python train.py --hidden_size=768 --head_dim=64 --intermediate_size=3072 --vocab_size=9993 --hidden_act="gelu" --norm_eps=1e-06 --qk_norm=true --optimizer="muon_variant" --learning_rate=0.018 --warmup_steps=70 --schedule="wsd" --max_steps=5907 --dataset="wikipedia_en"
MLP neurons of a small language model. Each row is named by its layer, matrix (up: input weights; down: output weights) and neuron, and shows model dimensions 16-111. Each number is 128 + 32 x the weight over its row's rms, rounded and kept within 0 to 255.
After each neuron's rows, "fires after" lists the tokens most often just before its 100 highest values on Wikipedia text that the model never trained on.

L3.up1575 [106  84 149 135 123 135 151 144 171 113 141 125 158 177 150 131 136  59 164 111 107  76 159 174 113 148 138  96 117 128  68 123 135  65 135  32  69 138 126 111 152  78  90 144 156 114 155 129 121 107 166 132  94  81 141 101 176 131 134  99 153  97 166 128 154 142 109 158 139 139  90  90 126  53  94 123 174 172 149 137 173 146 168 134 126 111 144  78 113  73 106 139  69 196 121  85]
L3.down1575 [113 110 138 133 165 138 108 120 134 109  52  42 168 155 104  91 134 223 130 131 179 117 117 148 105  58 113 143 114 181 147 120 149 140 138 118 171 119 108 138  95  63  76  83  79 150 175 131 137 109 159 116 182 153  90 148 105 117  66 169 128  72 134 105  87  94 133 127  88 118 163 104 108 161 144 132 108 172 161  84 120 104  90 105 147  85 162 154 117 112 130  82 130 139 114 145]
fires after: ".", " E", " M", ":"

L3.up2686 [160 121 148 162 195 123 171 130 184 154 134 138 125 121 142  84 124 142 131  96 177 107 143 143 125 176  79 158 126 139 113  67 146 157 106 146  98 137  71 175 111 106  78 134 130 109 161 128 127  81  95 138 177 148 123 160 111 117 104 106 162 152 146 156 111 101 212  59 116 143 151  93 112 121 166 141  70  94 138 137 100 152  96 205 163 159  90 132 100 110  98 125 124 170 117 100]
L3.down2686 [175 131 163 147 127  86  95 123 135 143 124 132 147 168 156 125  72 121 113 167 124  86  54 151  78 151  80 117 127 109 176 115 125 127 107 153 116 148 149 132 170 102 115 135 109 108 163 177 139 103 120 100  55 167  65 120  93 192 152 103 153 142  60 130 130 112  88 106 166 123 149 144 110  98 128 141 134 119  71 119 112 187  97 151 130 114  82 179 111 104 110  69 141 187 166 126]
fires after: "\n", ")\n", ".\n", "%", "."

L3.up1474 [109 161 136 123 162 161 163 107 103  81 139  96 136 129 235 153 143  63 111 170 122 149  92 115 109 168 116 197 147 155 108  96 108 105 103 120 188 142 110 133 141 133 101 135 156 118  99 125 195 161 117 110 123  83 163 158 161 117 110 126  80 137 127 175 186 144 120 139 109 136  76  86  78 149 138 143 121  98 142 135 123 120 171 104  69 144  74 105 114 115  97 116 120 191 129 100]
L3.down1474 [119 145 104  93 155  63 130 114 101 185 119 159 116 159  82 128  76 112 115 112  76 105 153 151  80 148  70 108 120  96 150 109 131 139 161  96  97 147 111 105  96  91 134 105 154 112 155 101 125 138 128 132  92 121 134 101 131 117 155 127 173 106  80  60 134 119 135 136 138 159 110  74 152 117 159 106 111 178 139 100 142 106 125 123 179 125 157 165 154 116 164 151 121  75  77  57]
fires after: "==", ".\n\n", "===", ".", "|"

L3.up591 [134 106 132 133 125 118 159 155  53 140 105 130  96  61 141 202 213 122 190 169 138 151 128  87  79 188 128 156 110 164 130 173 206 103  56 164  84  71 109 155 108 144 122  96 130 104 157 153 102  96 119 147 135 166 110 113 130 130  96 140 120 158 188  33 142 120 141 139 148 127 127 115 140 155 139 134  82 138  89 145 198 167  80 158 139  92 136 137 111 140 149 102 148 165 126 133]
L3.down591 [138 112 188 178  90 121 181  88 126 113  99 114 155 108 106 108  78 189 106 120 158 106  94 122  73 123 139 166 139 119 143  70 161 190 141  84 209 143 141 144 175 115 191  94 103  88 122 106 155 181 128  68 103  52 129 121 151 105  96  95 127 118 103 111 130 119 156 156 162  99  89  85  83 124 150 104 230 110 136 127 127 141  95 117 164 144 154 127 177 148  98 137 132  92 159 184]
fires after: " ", " |", " (", "1", ","

L3.up167 [ 65 137 144 137 132 171 131  83  95 168 141 111  73 129 113 112 177 142 138  84 136 142 112 127 143  90 145 155 111 137 126 111 135  73 168 180 133 175 179 140 126 115  74  54 140 152 157 128  73 126 119 160 172  82 142  81 118 105 103 135 148 148 112 122 137 150  93 125  96 150  95 163 141 108  82 145 132  92 101 105 150  74  95 143 165 171 165  93 134  54 144 169  95 138 139 174]
L3.down167 [132 181 123 154 118 102  85 113 143 147  86  93 196 128 107  77 145 210 159 142 138 158 129 135 135 125 180 128 128 151  98 126 131 102  85 126 162 145  69 109 113 130  87 145 130  73 138 141 126 102 148 103 114  86 107  83  71  96 122 103 186 105 182 142 130 152  98  92  90 112 142 126  79 116 153 113  97 122 142 165 117 115 163 128 154  94 172  43 136 133 168 134 124  93 143 183]
fires after: ".", "2", "5", " (", "3"

L3.up1477 [154 119  20  85 126 159 205  82 121 185 137 178 151  99 108 131 123  89 127 133 111  28 132  90 145 113 113 183 162 149 117 116 147 150 122 170  83 166 113  87  83  93  82  74 108 120 139 147 115 143 141 114 154 114 131 152 135 133 125 133 141 130  92 108 162 124 141 128 140 153 133 179 143  89 127 117 121 124 141 127 129 123 122 131 150  88 109 176 119 129  98 139 133 137 156  98]
L3.down1477 [103 155 139 182  59 116  64 120 138 143 155  99 151 156 151 118 132 179 190 162 149 151  66 111 101 117 111 126 131  71 147 185 121 149 132 138  88 132 102 122 116 135 123 115 141 150 145 143 119  63 126  86 133 187  79 142 115 137 121 142 159 121 153 151  86 107 129 103 138 128  63 127 142 118 111 115 123 178 107 148  84 112 136  93 150 122  50 173 117 140 161 123  83 134 107 140]
fires after: "\n", "-", "1", "3"

L3.up1665 [151  71 160 145  66 164  43 126 112 138 196 168 158 107 117 196 142 140 169 171 154 138 139 170 132 155 112 120 117 143  86 144 136 158 119 129 141  94 110  90 176  91 106 117 146  94  87 154 132 140 159  77 106 102 194 130 154 119 140 155 141 115 117 133 100 134 173  80  78 159  62 177 151 188 124 204  97 152 132 128 175 186 164 137 140 170 139  75  90 128 121 137 150 161  71  96]
L3.down1665 [166 117  94  85 132 103 109 190 142  92 130 175 184  96 169  61 100  91 101  97 158 188  93 158 107  70 161 180  89  46  89  91 101 117 106 121 121 110 170  94 151 109 161 143 153 115 138 110 159 157 167 137 148  90 125 105 121 129  76 162 113  72 131  84  52 100 121 175  90 150 116 165  81 128  84  69 171 119  64 166 126 121 131 166 206 141 124 139 136 222 158 151  84 165 149 127]
fires after: " ", "2", " |", " h", ":"

L3.up560 [135 133 123  60 134  89  82 135 152 125 110 118  75 110 157 127 162 161 140 118 157 107 140 188 120 176 103 150  93 113  95 162 145 123 140 170 152 138 104  86 171 150 155 151 129  90  58 139  73 143 120 174  83 136  72  92 126 142 137  97 136 122  98 142 131  31 120 161 117 109 133  81 120  63 140 131 143 120 154 103 127 142 126 186 175 186 113  99 130 139 126 122 130 133  91 155]
L3.down560 [108 132 119 154 172 159  65 161 108  57 176 130 138 135 133 166  84 182 143 135  75 126 103 155 132 153  96 143  57 114 143 119 129 163  98 133  97 134 139 154 126 168 162 138  87 118 126 107 133 134 147 146  41 139 133 153 196 155 137 116 137 127 107 134 134  72  95 167 159  99  87  79 120  66 122 138 120 140  98 150 183 125 133 122 166 192  86 128 160 121 111 160 159 144  46 146]
fires after: "1", " ", "2", "5"

L3.up168 [169 124 155 172  98 107 159 184 109 141 125 128  46 151 208 157 146  85  81 112 156 130 100 132 108 130 120 190 150 120 120  89 134 101 147 102 113 101 103  84  82 158 160 134 169 122 131 216 131 140 151 130 147 113 145 129 103 153 114  97 175 109 127 146 146 143 158 121 116 179 139  99 137 115  93 138  78  87 107 127 129 151 106 171 157  55 101 112 179  93 161 139 155 157 141 126]
L3.down168 [192 145 114 166  88 181 135 114 138 106  86  99 121 137 149 187  94 180 133 143  95 111 119 123 137 171 130 143 148 112 114 111 151 123 166  98 116 157 111 131 122 105 137 101 125 111 122 133 183 145 130  81 160 128 164 136  71 155 148  74 186 101 121  87  43 140 116  99 156 114 155 116 165 112  89 178  78 112 163 108 132 105 114 140  82 146 128 126 116 128 102 116 140  95 161 194]
fires after: "\n", ")\n", " |\n\n"

L3.up2802 [ 93 144 169 133 171 126 142 114 127 199 137 181  48 109 140 106 121 110 182 129 117  84 161  82 122 141 102  70  89  76 114 201 132 122  89 137 132 146 102 113 111 134 116  72 163 127 197 156 111 136 107 163 159 109 120 131 134  87 145 139  93 135 133 117 161 118 208 102 134 190 143 159 181  91 104 147 152 157 141 101 148 164 105 159 181  80  75  95 138 100 203  88  91 109 136 113]
L3.down2802 [147 134 190 105  97 109 113 104  79 180 118  94  99 186 164  61 145 147 149 149 182 128 122  94  85  91 147  87 134 131 142 158 103 200 157 164  89 120 105 119 177 110  98 131 130 112 167 125 157  89 139 184 111 164 133 109 163  96 154  91 140 137 111 161 123 152 125 132 144 142 139 170 128 113 101 147 119 101 165  93 106 131  75 132 114 148  93 149 169  67 148 157  92 181 118 121]
fires after: "1", "4", "2", "7", "3", "5"

L3.up2324 [132 102  92  52 190  93 124 147 144  83 170 128  97 107 104 157 137 154 168  73 175 129 164  98 112 152 136 124  69 135 135 100  92 119 125 138 134 169 120 151 191 126 105 154 117 144  67  53 141 171  84 126 184 105 182 105 103 111 145 138 153  96 122 188 185 124 139  80  65 110 165 149 148 127 153 110 160  87 104 104 136 137 176  99 156 164 166 161  98  93 110 152 143 140 150  65]
L3.down2324 [123 202  83 112  91 120 129  91 175 140 133 174  89  93 126 176 105 130 152 104 121 115 135  98 128 130 122  78 170 156 186 116 114 116 136 134 117  92  77 144  83 134 143 135 118 139 109 150  94 142  60  86 140 158 106 134  89 152 128 164 180  69 148  94 149 118 131 100 127 108 135 147 101 156 156 121 158 112  97 118 132  88 129 160 138 109 129 140 156 174 142 122  80 118 128 124]
fires after: " ", "1", " (", " High", ".", "2"

L3.up156 [173  96  86 100 118 118  56 123  96 144 160 130  95 137 139 142 112 165  98 150 159 110 108 164 108 169  76 149 101 131 146  92  98 139 163 144 146 162 154  84 120 136 111 131 166 129 123 149  58 114  63 187  88 126 182 148 118  79 186 143 149 182 132  76 151 172 115 117  86 118 126  37 184  53 145 118 179 154 106 209 121 103 146 132  99 163 119 140 118  82  94 186 135 109 100 113]
L3.down156 [104 145  72 121 186 168 120 151  85 122 128  72 146 173 165 143 101 175 107 131 155  83  88  39 161 188 107 144 116 136 151 173 147 163  90 146 119 167 157 114 143 124 157 133 124 156 149 161 104 132 117 163 129 110 172 159 157 145  90 100 117 171 136 132 154 173  89 203 144 107  59 109 200 104 162 135 134 101 123 116 120  97 100 109 152 175 123 155 116 178 149 201 179  98  98  91]
fires after: "1", " ", "."

L3.up995 [120 164 133 123 110 136 214 126 162 126 100 157 105 136 131 192  91 113 131  97 182  79 109 106 133 145  90 132 126  96 141  92 139  97 141 179 128 129 131 164 108  69  89  98 161 120 175 131  43 143 100 151 103 118 144  70 167 111 129 124  97 111 143 113  96 164 125 127 166 157 133 181 137  82 126 115 126  97 137 116 151 140 133  85 148 114  96 127 144  73 160  99  94 135 110 137]
L3.down995 [144  99 151 139  99 143 127  89 134 129 148  67 145  80  92 134 119 200  90 132  44 172 160 139 129  84 111 174 138 132 141 194 125 147 105 136  97 149 185  92  83 152 113 108 120 143 145 120 160 182 172 153 164 158  96  92 159 121 170 121 122 138 104 162 163 190 138  60 121 116 148  47 146 118 157 119 110 110 155 208 149 129 114 131 206 167 135 109 189  63 161 131 134 115 211 119]
fires after: "0", ",", "5", "7", "9", "3"

L3.up1237 [ 67  94 160 105 169 155 154  82 113 130 121 117 202  97  98 137  70 112 159 116 152  66 164 124 121 198 161 115 138  69 135  72 122 163 192 113  90 130  95 162  89 168 151 179  97 126 137  65 123 139  76 238 131 188 107 144 129  78 122 130 154 125 119 124  84 139 142 114 128 144 111 113 143  98 137 175 136 183 105 129 144 184 119 132 172 153 110 172  89  99 121 127  94 131 139  73]
L3.down1237 [ 80 191 125 125 164 143 102 185  87 148 152  91 108 119  61 124 116 194 119  88 148  49 176 136 152  55 199 169 144  92 112 143 110  88  90 152 150 142 196  95 159 165 112 161 107 109 165 140 114  92 128 101 174  95 111 143 100 127 147 142  92 106 134 169 150 133 115 186 120 124 161 110 158 132 112 183 140 104  62 154 155 155 161 155 130  98 137  94 139  99 169 115  87 147 139 130]
fires after: " the", ".", "C", " The", "8", "7"

L3.up1820 [174 123 203 126  97 123 137 108  97 152  97 140 129 175  45 147 185 167 142 128 147 120 140  96 156 112 110  94  68 152 103 132 141 153  92 140  87 114 126 127 159 139  15  84 165 136 167 131 199 107  59 119 196 117 104 201 184 125 147 154 100  86 118 137 109 192 135 128 149 156  94 127 138 179  74  97  60  97 197 136 159 128 132 118  47 173 129 150 127 135 138 138 107 129 123 117]
L3.down1820 [104 109 187 168 121 109  66 160 121 119 126  84  89 121 118 140 108 129  67 144 142 138 140 163 178 138 127 179  99  94  71 166 103  87  94 107 164 104 131 170 142 166 165 120 137 114 123 126 101 123  96 122 151 130  75 171  57 128 108 181 132  77 133  70 131 124 124 136 156 180 139 135  81 110  67  98 120 165 126  93 150 154 151 142 163  78 123 163 184 195 159 115 109 118 153 165]
fires after: " ", " |", " (", "\n", "1"

L3.up146 [149 132 188 151 171 174 118 133 107 111 141  96 117 105 142  58 137  62 135 126  62 161 141 143  88 163 117 172  98 147  86  63 128 142 163 110  88 139 170 154 116 182  93 207 115 100 125 121 118 134 163 168 164 101 127 103 127 113 161 127 118 158 187 157 125 123 128 132 203 144 108  61 126 129 149 147 167 143 107 140 145  92  99 109  95 138 116  90 192 134  92 110 102 147 112  78]
L3.down146 [178 143 120  99 118 106 154 137 135 167 114 179 109 166  41  95 116 127 212 158  67 127 116 128 107 121  76 121 102 125  77 139 125 201 126 114 112 171 121  93 113 171  99 113 167 108 167 149  88 123  86 110  98 169 106 103 140 161 153 142  99 138 164 163 176  59  77 127 115 101  83 144  95 142  93 121 134 115 187 167 157 157 147  59 112 157  95 151 179 101 137  98 138 120 147 127]
fires after: "==", ".\n\n", "===", "\n\n"

L3.up484 [150 119 133 134 105 138 179 103 117 125 180 148 145 156 154 136 136 157 167 172 123 169 110 141 120 164 147 139  94 132  76 124 147 105 124 104 124 104 145 193 122  97  81 100 131 124 145 162 112 152  78 148 125 156 139 130 131 163 103  84 115 119 175 104 179 137 151  96 108 122 144 153 132  82 102 132  83 185 157 134 138  93 191  92 119 183 151 113 126 103 135 153 101 141 160 131]
L3.down484 [127 118 126 148 150 112 139 122 117 135 160 159 125  99 133  88  84 108 193  88 197 169 118 103 102 147 132 177  70  51 139 159  65 126  43 110  82 164 124 141 132 148 108 150  59 167 141 103  59 203 127 104 142 103 125  82 129 130  87 101 166 159 102 120 197 155 139 162 121  85 116 142  77 162 161 171 136 106 106  82 112 101  79 140 122  99 164 129 162 154 114  94 144 151  92 144]
fires after: " ", " (", " |", " G"

L3.up2879 [131  75 126  71 100 128 100 132 144 155  98 120 111 104 163 145 168 147 136  91 126 101 161 142 101  70 148 141  78 114 101 148  67 126 116 141 134 217 101 124 162  81 117 129 153 121 104 126 114 124 138 111  76 134 142 116 128  82 121 164 131  77 148 103 128 103 119  70 122 116 138  56 132 128 113 162  90 112 125 111  95 179 122 147 154 184 164 121 124 133 110 124 185 143  57  52]
L3.down2879 [177 144 147 106 110 125 138  91 119 100 133 100 159 125 132 126 169 211 184 115  40 183 108 150 132 141 125 120  57 126 144 166 142 184 170 143 113 154 198 113 137  68 140 123 114 128 126  93  99 187 149  95  95 141 115 174 152 179  81 150  91 177 162  92 161  45  74 126 145 110  56 131 181 162 152  89  48 100 136 168 115  85 134 122 180  73  78  95 182 161 133  87  42 129  84  92]
fires after: "1", "2", " =\n\n", " ", " an"

L3.up2055 [122 152 107 217 159 118 105 152 142 144 186 115 111  84  90 133 129  89 131 130 116 139 119  99 140 195 136 107 154  90 103 170 176 132 132 158 118 143  74 147 163 121 140 132 104 114 124 142 104 148 138  65 188 135 126 144 105  56 194 111 140 164  56  98 181 151 139 117 156 127 190 148 101 126 157 173 122 134 133  62  70 127 117 190 145 170 122 168 109 149 171 147  43 105 153 161]
L3.down2055 [140  99 142 120 146 120 181 149 134 125 109 195 158 105 110 113 162 158 105 146 134 162  90 136 154 143 117 157 147 162 157  56 152 168 121 134  76 122 128  96 159 145 100 143 147 121 155 170  94  93  32  94  65 170 132 130 133 166 148  96 161 151 146 132 122 122  92 114 138  62 127 159 142 139 125 164 102  95  86 129 170 125 172 181  96  59 101 156  63 162  80 193 158 121 112  93]
fires after: " (", " \"", " [", "i"

L3.up3067 [105 151 130 156 134 102 108 112 143 190 146 154 120 125 128 157 120 140 134 163  70 147 141  83 125 128  91  82 100  97 157 129 192 114 118  88 129 117 139 136 101  57 154 109 115 104  88 125 115  96 101 108 117 109 133 159 206 114 108 116 114  87 143 134 128 176 125  99 149  96 168  42  83 142 160  61 116  86 142 174 201  94  90 130  80 141 134 108 154  98 123 151  56 154 140 159]
L3.down3067 [193 175  80 105 137 220 162  86 122 113 120  74 129 162 168 102  86  98 141 132 107 122 102 102 161 116 154 130 109 123  97 108 176 107 109 121 137 131 123  84 120 114 166 154 133 133 141  95 158  99 175  98 125 150  96 128 130 158 192 108 114  99 154 108 152 130 148 122 138 102  95 126 112 108  68 109  91 112  86  84 160 207 201 153 122 114  69 132  51 113  90 133 145 151 162 156]
fires after: " ", "1", "2", " in", "On"

L3.up2609 [107 119 108  75 167  95 123 101 113 111 134 107 128 167  88 123 110  61 184 148 134 126 136 138 130 142 148 163 106 118 131  45 104  87 141 155 130 140  44 171 148 167  71 168  74 143  97 136 143 102 119 134 146 129 130 203 125 138 134 149 147 175 105 161 168 139 123 109 113 101 133  71 122 100 107 147 140 151 109  98 143  99 182  57 107 194 166 102 145 100 133 135 224 161 165 105]
L3.down2609 [ 98 118 138 197 110 165 128 121 130 107 114 117 168 143 125 141 132 142 117  91 132 108  59 149 150 152 167 141 161  87 137  92  95 115 135 163 125 119  93 134 195  73 160 101  98 113 156 129 133 135 155 123 123 108 157 191 140 119 109 113 140 119 135 128 145 171 185 118 122 167 120 128 146 153 115 100 114 107 134 143 123 100  87 223  98 130 106 101  62  84 108  95 163 129 151 106]
fires after: "0", " ", " (", "\n", ".", "8"

L3.up2976 [168  74 136 111 134 172 158 107 136 132 174 130 139 121  94 173  78 100 160 115 162 182  94  84 104 138 102 159 142  55 110 114 140 148 201 131 177 143 104 158 137  98 164 128 140 140 162 131 109  83 110 104 137 111 158 148 163 159 149 122 122 107 180 106  83 125 186 122 116 115 126 229 129 128 104 150 139 155  93 180 102 184 140 137  60 191 165 100 176 154  95 131  99 132 109 105]
L3.down2976 [119 170  88 109 121 195 102 107 132 133 143 130 106 110  62 164 138 102  76 113 106 128 139  64 187 141 178 146 119 180  94 144 180 104 112 134 129 112 136  76 124 151 143 134 136 207  91 109 143 143 185  65 120 119 146 122  93 162 152 116 122 129 106 137 150 129 130 107  88  94 114 152 185 165 153 145 144  79  96 134 118  85 128  73  99 108 140 127 135  64 126 103 142 111 113 102]
fires after: " ", "2", "1", ",", "3", "4"

L3.up1755 [105 119  70 139 111 109 103 131 136 136 167 166 110 139 108 129  87  98 123 119 140 153 121 119  76 101 109 119 139 143  39  52 150 118 153 153 153  96 117 114 177 163 159 145 118 179 103 163 100 101 149 164 135 162 169 124 154 153 140  97 187  94 139 128 112  61  85 164 140  92 124  93 120 144  83 120 127  94 110  85 100 118  93 114  95 113 177 124 136   0 208 138 176 199 138 156]
L3.down1755 [121 117 161 121 209 162 144 153  95  97  99 122 120 174 127 139 109  63  90 132 140 137 109 138 158 171  89 125 117 169 138  65 126 170 172 141 118 109 119  76 183 156 154 159 102 109 117  91 129 148 112 126 114 131 143  93 123 142 134  54 146 197 179 152 180 170 126 175 130 168 129  60 138 138 196 172 113  96 112 134 101  97 137 115 121 131  51 122  93 157  59 113 149 111 160 121]
fires after: " ", " (", " $"

L3.up2527 [163 125 113 169  87 126  79 166 128  61 136 103  95  77 150 159 101 158 154 101 104 133 105  96  91 148 174 154 122 159 116  68 113 154 190 150 131 120  79 124 111 153  32 142 139  73 141 150  75 147 151 142 138 125 155 157 145 113 121 109  82 146  73 102 111 169 123 106 101 153 146 155 120  99 107 129  61  98  83 149 149  51 196 138 131 130 151 128  71 132 180 109 165 149 187 170]
L3.down2527 [186 171 156 213 138 175 124  59  85 101 118 133 121 150 113 201 128 142 109 109 122 171 110 101 190 126 167 167 142 166  78  42 181 164 138 137 125 123 100 126  58 182 175 140  93  87 170 141 149 152 169 122 126  56 119 147 134 150 104  90 156 134 121 126  89 149 147 107 114 145  95 169 119 135 150 110  92 143  80  73 115 118 151 117 106  71 116 151  92 149 122  66 124 113 106 133]
fires after: " |\n", ",", ")\n", "\n"

L3.up2411 [141 116  95 152 158 183 119  78  78 157 148  85 158 140 151 193 224 160 124  98 164 144 120 137 130 128 142 137 104 108 151 105  77 153 132 132 132 160 137 130 110 148 123 139 149 116 179 160  87 134 150 156 142 103 108 145 105 161 100 102 121 109 160 146 173 158 129 156  72 184 117 129  97 125 104 143 121 126 149 160 169 118 130 155 100 187 188 110 140 119  97 135 151 120 125  92]
L3.down2411 [141 186 161 167 107 109 113 140 176 141 138 142  93  91 116  75  88  77 115 148  90 106 158  99 106 152  67 115 136 116  85 145 155 120 145  88 143 118 144 101 164 120 165 143 109  99 126  65 158  97 218 184  77 110 106 127 125 109 147 126 134 114 118 117 144  82 129 116 141 121  50  78 117 150 117  92 141 147 102  62 114 135 109 165 160 123 152 103 168  98  94 162 195 117 162 117]
fires after: "1", " (", "-", "9", " G"

L3.up1204 [111 184 111 131 156 117 169  69 148  91 115  98 171 179 183  97 142  79 133 123 107  94 164 119 102 176 103 202 172 112 111  51 158 136 158 112  56 129 128 133 215 146 112  98 104  93 136 160 141 104 109 105 100 151 165 135 167  81 145 101 108 155 135 140 106 109 171 106 232 140  72 143 139 153 126 172 179 122 183 153 127 103 158  93  85 171 107 138 151 134 115  98 132  96 138 104]
L3.down1204 [173 150 172 104 107 173  97 179 136 122 139 112  38 151  94 107 190 127 136 164 128 105 163 111 143 107 142 105  93 125  70 123 154 143 118 157 126 122 140 164  60 100 212  96 144 176 164  84 150 148 152 108 122  69 163 113  81 172 202  99  98 135 156  88 161 206 163 116 128 102 138 145 126 159 117 108  94 128  52  70 105 196  91  49 142 123 139  98 150 103 182 162 105  70 174 109]
fires after: ".\n\n", ".", "==\n", ".\n"

L3.up1094 [110 154  89 163 158 126 151  93 133 166 173 133  90 153 122 124 102 118 103 116  90 150 127 101 134 167  74 145  80 147 111 181 166 152 166 104 121 134 106  93 143 188 119 172 159 118 157 167  60 129 140  70 144 103 163 155 170  95 150  97  96  93 146 223 151 138 157  96 154  69 155 118 127 104 164 133 160 137 144 153 139 153 149 199 116 190 174 112 105  90  91 183 175  88 161 166]
L3.down1094 [102 134 146 141 132 136 136 158 120 101 132 152 132 137 125 150 130 137 155  98  85 110  82 105 130 124  81 166 192 117  98 132 132 116 139  61 123 139  92 112  91 139 141 204  98 121 154  46  99 153 122  97  82  83 120 135 111 164 111  76 112 159  87  80  66 124 184 177  95 175  98 127 157 106 180 137 120 187 123 159  93 140 175 123 155  83 156 113 160  94  91  93 127 154  96  85]
fires after: " ", " (", "field"

L3.up3033 [116 116 143 131  95 109 131  95 128 163 137 118 102 143 176  99 162 127 132 128 137  90 142 134 125  59 142 104  97 101 131  87  49  87 112 173 127 152 104 173 115 156  72 114 147 149 153 126 145 154 107 170 132  85  93  96 111 124 116 116 128 140 122 106 192 141 158 146  97 115 133 169 101 111  97 129 143  67  91 144 108 159 116 130  91 165 168  93 106  85 108 136 115 111  89 123]
L3.down3033 [156 100 125 142  36 113 125  89 144 144 116 121 156 119 111 131 142 166 163  81 102 102  95 166 144 123 129  89 134  77 150  95  52 136  84 132 110 170 113 171 113  90 129  78 121 120 135 188 156 147 189 144 136 115 108 100 115  64  37 177 159 131 166 119 121 156 132 134 100 149  90 186 130 147  81 118 100 106 178 138  78 142 114 105  82 132 142  55  93 166 111 132  72  39 126 138]
fires after: " ", ".", "2", "1", "3"

L3.up1469 [134  79 143 145 128 120 194 154 158 164 129 155  97 153  86 140  82 113 184 151 145 137 143 156 154 186 131 153  91 123 124  84 189  83 136 118 114 141 137  89 101 122 135 136  87 133  84 151 108 156 151 147 133 138  96 160 143 146 102 103  81 148 102 133 115 150 188  87 173 156 110 187  71 114 133 115 172 120 167 133  88 186 139 141 156 100 121 127 163 153 141 142 129 112 115  71]
L3.down1469 [100  77 153 150  94 156  98  65 118 129 142  45 184 194 146 183 129  76  86 145  93 132 158 133 134 161 136 182 158  92 125 127 177 117 142 193 143 168 148  91 144 126 136 189  87  59 130 167 167 154 120  75 133  87 170 163 166 124 171 127 151 134 132  97 124 124 130 114 125 118 139 120 152 142 115 214 115  72  74 107 113 156 111 110  83 114 117 106 152 159 132 111 121 121 122 117]
fires after: ")", "."

L3.up1649 [140  90 135 125  64  34 134 125 172 122 121 128 139 116 100 145 145 178 155 143 110 132 140 136 151 177  92 129 145  78 161 125 199 103 115 176 182  98 108 170 171 116  76 172  84 171 126 125 112 114 144 101 146 125 121 108 153 117 162 108 167 170 136 126 101 130 107 146 148  76  55 170 119  68 133 142 218 102 177 136 125 121 143 114 152 107 141 102 113  61 123 122 129 114  96 118]
L3.down1649 [143 109 117 106  70 132 124 153 179 205  81 136 121  77 100 123 112 114 182 143  56 156 104 156 160 143 102  96 141 164 126  69 107 103  95 192 151 141  89 119 104 122 146 144 100  99 101  96  41 166 117 109 153 115 136 112 129  98 142  94 131 118 139  84  89 114 107 111 114 119 128 101 154 139 144 142 136 154 161 187 177 135  98 128 177 118 171 114 122 134 121  91 105  62 103 132]
fires after: ".", ",", " that", ":"

L3.up1049 [141 112  98 142 110 133 136 156  79 157 118  98 114 173 113 128 135 117 157 126 112 161 145 128 161 105 167 141 142 146 150  89 124 120 153 182 123 125 129  96 134 162 115  95 110 182  63 144 107 131 114 154 189 178 185 149 103  85 113 133 156 167 132 163 150 109 112  72 142  74 147 108 141 147 135 174 103 110 122  36 120 102 210 114 122 136 119 116 116 105 128  53 137 139 139 106]
L3.down1049 [154  87 174 150 152 120  98 170 170 101 115 162  96 111 157 100 149 119 121 171 116  84 127  95 148 193 129 112 102 148 201 119 162 138  97 149  84 129 143 157 124 103 183  75  92 124 146  74 116 116  95 107  64 169 170 134 152 144 124 124 201 159 132 155 113 111 108 163 137  81 144  73 123 139 179 125 173 152  88 156  89 146  79 133 152 144 116  88 107  80 102 147 114 133  91 109]
fires after: " (", " \"", ".\n\n"

L3.up720 [152 123 122 120 116  73 159 151 197 151 168 146  78  77 114 181 163 122 155 108 110 111  70 146 101 158 105 164 138  52 103 158 121 127 163 192  73  99 117 164 163 164 170  87 144 120 117 185  86 119  73 107 168 101 160 138 170 158  85  86 116  68 132 195 153  43 120 124 145  98 143 167 157 150 133 104  81 120 104 135  47 125 130 164  89 113 123 135 119 161 137 108 163 117 126 133]
L3.down720 [117 161  83 145 121 249  79 134 169 131 142  62 150 149 149  87 113 164 100 113 144 154 110 120 106 113 182 117 126 114 112  89 111 188 104 159 116 168 103 167  95 165 167  97 116 101 141 152 161  69 156  85 131 132 103 110  95 152 108 164 121 128 123  60 110 149 113 123 136 116 141 117 114 159  65 115  82 152 118 142 163 119 121 120 152 193 152 157 119 125  91 178 136 146 155 140]
fires after: " ", ".", "2"